config.yaml
num_hidden_layers: 14
hidden_size: 704
num_attention_heads: 11
num_key_value_heads: 11
head_dim: 64
intermediate_size: 2816
vocab_size: 16384
hidden_act: "gelu"
norm: "rmsnorm"
norm_place: "pre"
norm_eps: 1e-05
positions: "rope"
rope_theta: 10000.0
rope_fraction: 0.25
qk_norm: true
attn_scale: 0.125
bias: "all"
tie_word_embeddings: false
parallel_block: true
init: "normal"
init_std_qkv: 0.0226
init_std_o: 0.00427
init_std_up: 0.0226
init_std_down: 0.00214
init_mimetic: 0.5
optimizer: "adamw"
learning_rate: 0.000624
beta1: 0.95
beta2: 0.95
weight_decay: 0.16
lr_head: 0.00309
max_grad_norm: 0.5
warmup_steps: 502
schedule: "wsd"
decay_fraction: 1.0
decay_shape: "linear"
final_lr_fraction: 0.0
batch_tokens: 131072
max_seq_len: 1024
doc_mask: true
train_tokens: 1144000000
max_steps: 8729
dataset: "wikipedia_en"
MLP neurons of a small language model. Each row is named by its layer, matrix (up: input weights) and neuron, and shows model dimensions 0-127. Each number is 500 + 25 x the weight over its row's rms, rounded and kept within 0 to 999. Numbers have three digits each.
A block is one neuron, or neurons of one layer that tend to fire together. After each block is what it responds to, as a language model described it from the Wikipedia text at the highest values.

L5.up2511:482524461491525479483506535460467490517506513515498532516525523524504548473498484493482539512455516489504430443468496496473473543555490493501477492504508492491569483505480541508492500506472523468489479510522478526498512458523486561491472496462500528515504498507471465489485520533524564469554487476503517532463522461534516489490487485487500516516494461466500530499536508465512495467500
Responds to: Transitive verb ends. Final piece of a transitive verb right before its direct object, often after "to", such as reve-al, det-ect, purchase, deliv-er; sometimes "more" or "of" before a noun phrase.

L7.up33:551500499497541491522510520476514519488519455544501507506531515551455489506490497476528489520472505488505460495506498470498507536531488457513499515478526503502534501486488526513496497508488515489511481499527530516480460470530493557502467505486533510508504521519460486532494461511539501499546516494466539495477503436560477496511509489517520503464503490447489498510515485490515510498511
L7.up148:504528505513533519532468525534467519532488462467498514535522463534503518500511487517515516524491527519547522494507532522479517497542513500493495510511515471510536523522523510499557511472499509482534477474475496483528490543538468497498482502465537517493508514540485521531483525477495510541502498525517486526503529446559483490524466529485509493494531503474538494467501515473491506518509
L7.up344:499532485503500493487494508501523517518523497513502484503507504505516505502490501545522493502485517483489515489512553538482477528519519488487506534496497536454498484494485528559491512507492544494483523499509451509531482479514520526499500514494491551505493479541529513534497478524542496507524488463485521516470541490512533469512469525469525486488455514480479500451464536498500504520483
L7.up378:524493509469471482515457454511507480488485499544469500514497508554530546485539518478500525520429499506561440517529537514503479496506499500496504506481531532503555486484545532498539489508551522494495442514510529494509489482473511532498492524451529521496463507502466497496517488501517540498489493469521533530499527515524493484490469483496473515505510529426487474521485491483544476494519
L7.up964:430513479476562498485462491481468522505493508484498474496499465539485524495483551460465503510530526514502501493487511467570490490437468539500490475507535441496507487513510515506466502501508524458484455539550494515510497509506476490511469503523578518505443525537519548448486502563517420525481529480503523476466520507519477512548479519460526507500532518527480507457507524460549473490494
L7.up1192:527532544504454502526479464457530511492495523545536460463448521465528487485501463463452546509512536481495537414481531451504508540489506478429534507487494489483543468505472484485499519529458537451512512478534478493534502510494517509530491510502493487519497513534495502515519522506543504470471482491525560489523548507504509508523519519495487517460516495448503519501523567469499491504484
L7.up1215:497468518516500489513511517534505547498483513516513546489521514485505508493518492508523514567469486475520537516504514519470496541501467504483519481462487542491492488544493489505480508459507499516513467555482483512487493494491510508468552516475541539490495532500522537503507520500476524534541453495456507495519485455484522476512433522477485489499550508458476509502449516549517507493487
L7.up1219:504507500504500518493480492490513491482507515430526553496520481514482517479497480484479546537460491520523499516472530509492513530492521509497515541488490539469565513521485525518469502475464457468508463519501525500500481487506493543515501495509528532516509493516474480567571491543538463506508541476498523510488475474534485526494514509498500484467512505462519445464474490480507525542490
L7.up1292:508553540495473521491488523471497507546479526471491506520480529507481481509469504518483538527463511489535470509513519530507501529492523544460521498482493518499503477473488522521503471467513478466535481508505486506523502497507513531468520469447511473528507507517482477488525481509527438522517468500509561502485508452507499501510469488521510531476517492497514503492525538517483496509501
L7.up1367:511512488487483542517468496528502515487502555526490496494507495507501534479502492512467484528492453541510497526459484506466490484468491487510482505541500491551510485493510482501488518510521482500486512536536481515564522501466486492525539470505505517533488497507486533493482515519478487521531501513546518472444512536486487532490476466447518480503514505487500562484502475462543507437475
L7.up1681:553519526501515497512491475476483501483504496521530514505482524515478454515491489510481505522458517489468484513484493473501517515529478491497483516481516485503535476479492506480520504486500534519478515467528512502500464503519477532509485512506506487490491489499449511532515459514506527474549500514456531520454501455539484483500520498501514494453496462453503518506510512484516505511524
L7.up1916:534513546498553473512506516481521506535516522537497494481487494553498504483520493519502532554496461541466501517499492512521443515482490508486484494504505487478527526500477505522483525484487476478534512519530495505505440456488519532489528513524529500528514477507458474520434524497517468474484490535521570498499495445547493485526484501522531518496505500488518511512492543484539544497488
L7.up2522:495522542544473432491479487507498502492473516541543548509496539534497490493503513517454517480507472521531458528526503491523509511539518577446497543509498495533557514498532509469485500499516527470523481522480527506495503495501510531496495506522533504546449515532468520508582514549510440490519481485518531515466519497491549521529530491505543480527531488486467458477509483498526472498517
L7.up2525:519490516510510484474489514519532506505524512496509507506516506519460505541526488511454497527478523457490480512496484484485519488510481482473542492502494510526535498449482492486460457494490475471509511483536499518489483490520477522496475499536493536461470509495464495542513495529529492512532533442500575546479513442562485475500508525499524495421500493469505489505499513512486509514527
L7.up2548:447505479502489533483484503536511471495494505510475526520552499551458502514514531477499532538443462452522506490500545509494569533491476522482554527503487497494516474502503487517464521483470515474488501519487537501506512490480522486481543497501507503520467484495490499540485519515510485506538469481520507489499515495524516499460523446481470501478527513492535540502500525508531491501496
L7.up2557:529472486492504486484496449528527490552482469513505480420548496501513523507488526490511524554456489506488523478452506453517455475498480528461517485496504520496505496508551500478514498509502516504497474530517475508506463486526523529499476485472538488534518500486528514487538516539469477508466508529514510506477536507469489482493480492431518517444542486471524500487469496492497499488474
Responds to: Transitive verb endings. Final pieces of verbs that take a direct object, often after "to" or a prefix, such as affec-ts, up-lift, with-drawing, before "the" or "their".

L4.up842:502484470496511476500500520477529516565478516468592492479496520490496532473508512527473507508497502489465479521522475479489528517530486512513531479479533492487492510523508508523521538468489518490510483531541461473422488521498477495491529482480503569504467482513510509533465499487500509524503465442461485561483489528526474435471477495423514520521495510495450507485509511512507465495494
L4.up1614:528481474521517508531509472540495545480517551479492539484498498535485533465527512516475516511483466484554482478489470517512474479533503455524526515493531519542548470569508517560474542462510527523540467498498488500524478498477507517482487520506470495483449528515456518486479485506455516527498471525490465538514478494526522455518475481473468490527501502431482513499481494487479490486539
L4.up1983:523479469531554484502501528508500527471487494513507563472509533531521502500543489513480517517464528500511498516478530493474522514569484476472530525493506538521516508537474528473500539504494526511548491486487488504486485478471470503484512474484546531512485521475451516501478516547497481525511500471477522513490458510527532483534486490503560463551479493468508469462502497527500465485529
L4.up2799:508522498476558469501489485445502514482505480525507521517511491471476545477483541501459510512470519488547478510500509469504498473493533474484522514489486489508514486501522483524506515514516546523453434503513491539532477535492472499521479525473469484496482508522481524472498537516510528521499501462486532557519536533515529500517513446424528487494556468509501498498470511497509523469541
Responds to: Transitive heads awaiting objects. Words that take a following noun-phrase object, chiefly gerunds or infinitives (implementing, obtain, increase) and prepositions like of or for, plus months before years.

L7.up283:467462492484513487504505467513487529515497506470462469522495466518482500528450517436485500474485496523503493446547522520519527515473487490500510527485524508530514475494535529485506494477568500463462466518493543543534490515504506496478464437503466518491494482503483478478532511523485542490502518481525517551514535524513469538478513521512490511501509525535466488530453495513520543535488
L7.up1038:435502516501502468494523508549480515520525527530544448490527480470481456497492453468502492447507549501469504508503540498508508498462484514497486517466483484532535473477534497479450501528458496505477554522491485516516490507499517492505506500531497558489470453479497530529496470523471501525538511470521473554507556525474489510482484514510493488523505462474500507502508532486517445500527
L7.up1057:494529512509546475536527467555494512517527452494501539541533561543505491513506535520423470524471541529524481505481501541533517515472452510499491479411540522528528526507547466515502493522550491480475493515516509490470516495498569499509503475539519510560470497497513527491548507563473493469470494486520502534460485492521520547512485482505565484533490503454558522524538502488487514496482
L7.up1220:486525486506489549504532494506499527485491509549484503489488506528501455492471488508536475520490533485500499475477520461506532490509488511475464479504541503506464500498471508520479491525477519438490476463504504503541485527524529536497495497498514543486518504507487533538484513548522493503531508472541525513491509480545527472464504541493508537477464475498445472501478499516486475531511
L7.up1276:501473525524520525514468499485521534498494473492519489511545473507563494542540502461519533524510478479503497507522524457528506501505490480502467489485572537480537469501526561480480480501522476537500496528535495536503512512446505445463475483508507502528526539500523508504477477523551504478494448498475524475502493485503564487461496499517532518511532479517528501483512488510512505504519
L7.up1457:477519476510550528541524523484444488498476520506503536519485490536501487499515462518454460513531495566472482500486482516440456526493509495531501509528482499516504513472451523511471539492492502536516506512570473521514496507491510505527558450483500536511491495495507494567498506497531555476504489511493494511514526514484517485504526526475521527512495459490513526481539505506558511504507
L7.up1651:514529537511518516507484532487470527534471509533527508497479485468530498495457521465503542508461479470499466482469483515496470467478496468452512555443481498527503472500489535474477476525508545517473530433477547504497520527471465546498560508475469518532509520497535573494492532522493473487550500493490495510442526467521509504544503468505521544498514448494489514520495538501479501502470
L7.up1783:518477490473509503493507502501496549480510515478529498507485498522527492526501510490461494473509546547468512523516518477462503493491495437495498538466496511514588500476485504505496506486555492471491486482514492517471513454502520481532501511516496486538482515467467521529483477500486526506507443526486499499486487490502527496524474547511494530523546463444504500481521562503525475495490
L7.up1894:511525520518481565516465456495440464522489536532480511491536517461481525497492485436507500515477511469521482465500492505482505478479495498449476536512456491476495484477532474502483479523503488530463492494503561481537495463463502548499483497514444507500528509504499482508515471505503477486518520525558490565471495552479513483561475510504508506524470478509515514515517512473490492500470
L7.up2248:520534512515496478496480454501522496547511515526515528481512504513511490519489461529517469562501497553503491495480543481490501507510480500508477528547479468454511468531503491491489483488477542513538460477530506512513525495543471524514507521507528501516491536498526497524509495520528483441505515498484512534492477498534481497527465546484500501519493486548504494541477507493542487510494
L7.up2282:519485489487484470456460521516535482498481504454492500480473528510512467480477500486491503552467502554531529519488503488477473475523461523496507526493507530479522535484508535516449518526515451481494526472530530504494500490480505489508496460463482519467492542519498568497497541533496547520490471520486533521477502477512530494513487472525469499520477529468508533530457499493538510518491
L7.up2293:455495530473486494530497504464466516536507498458509461487514461495525488514496494473465467498481510526497490460526504485532483514513493494480497521447506466493517495547457475507463487471530511499448468498506482522502478464497461457481474479474493508511455495519517476480527512524501453477474560538528549535482533480470501512504496535466512490482477511530497491514480495485507546497456
L7.up2301:546533520493484515515483460490489489536498509520495494513539475552472511509492540517543527518474502430484504493508467520511445467488475519479535534480526535508531498519523520511519513537509497516525530535511461478491469441549537541509486489510492539462500492521492504518521493492493514573469484495514515539473533491500485470478489529495519525486491529512527519478512540508505506518512
L7.up2348:494502511495466485490496510499473491460496513447480524507497485502521477485489548453535492522504507482462488516511502524478522514523521465473488477507515497532515519481496512493505489459530515498520501499490485479505447472468481505466498477506501490501495507501519518475500482527495460468499501530549529502429507523490507479478501479482535517526477494496484498524488500517513503458519
L7.up2351:456491516500504488478499500530506523525487479519507435486462488506529516524479510491512517491513510479499470472518492490504486474478511497454468490545521523540493492513482536473543507530522503461496512499511483506527470516484482523521495446514481511534496456479513518532513544516465485467498519516499545528457512495508474517503490484523507523491460470509494534535526532487501480485542
L7.up2570:454504524497438501465500470518516507523482510533521501546550466478514473496502488439503496532463519463525451471489495525493470503437493524477506505421481539503491503511530486468492577542471512516472512528509495509485506527493507481515498476516478507499497520489520520492512524470503478533481496497506476519499556507453488512487510519496511506482535483468451505456508506499530472490482
Responds to: Possessive apostrophe after names. Apostrophes opening a possessive "'s" after a proper name or noun (Presley's, Gladstone's), plus hyphens in compounds like al-Zenki, state-owned.

L5.up130:485530490502525478518459492504517498498495464486493526491532478475540479522513510522483460479476509517498465491495504563471459488491496470507515523475527487493516513515508488513457463449493462470509506499518500511515493421545482548494448432479522501481492496518478522503518528503473478471504490471488530542494513468496497453479492513508485525488532500516505518542479530528522490468495
Responds to: Mid-name word joiners. Apostrophes, hyphens and short pieces such as on, at, in that continue inside a proper name, e.g. Eminem's, Pirie-Gordon, Baton, Elon.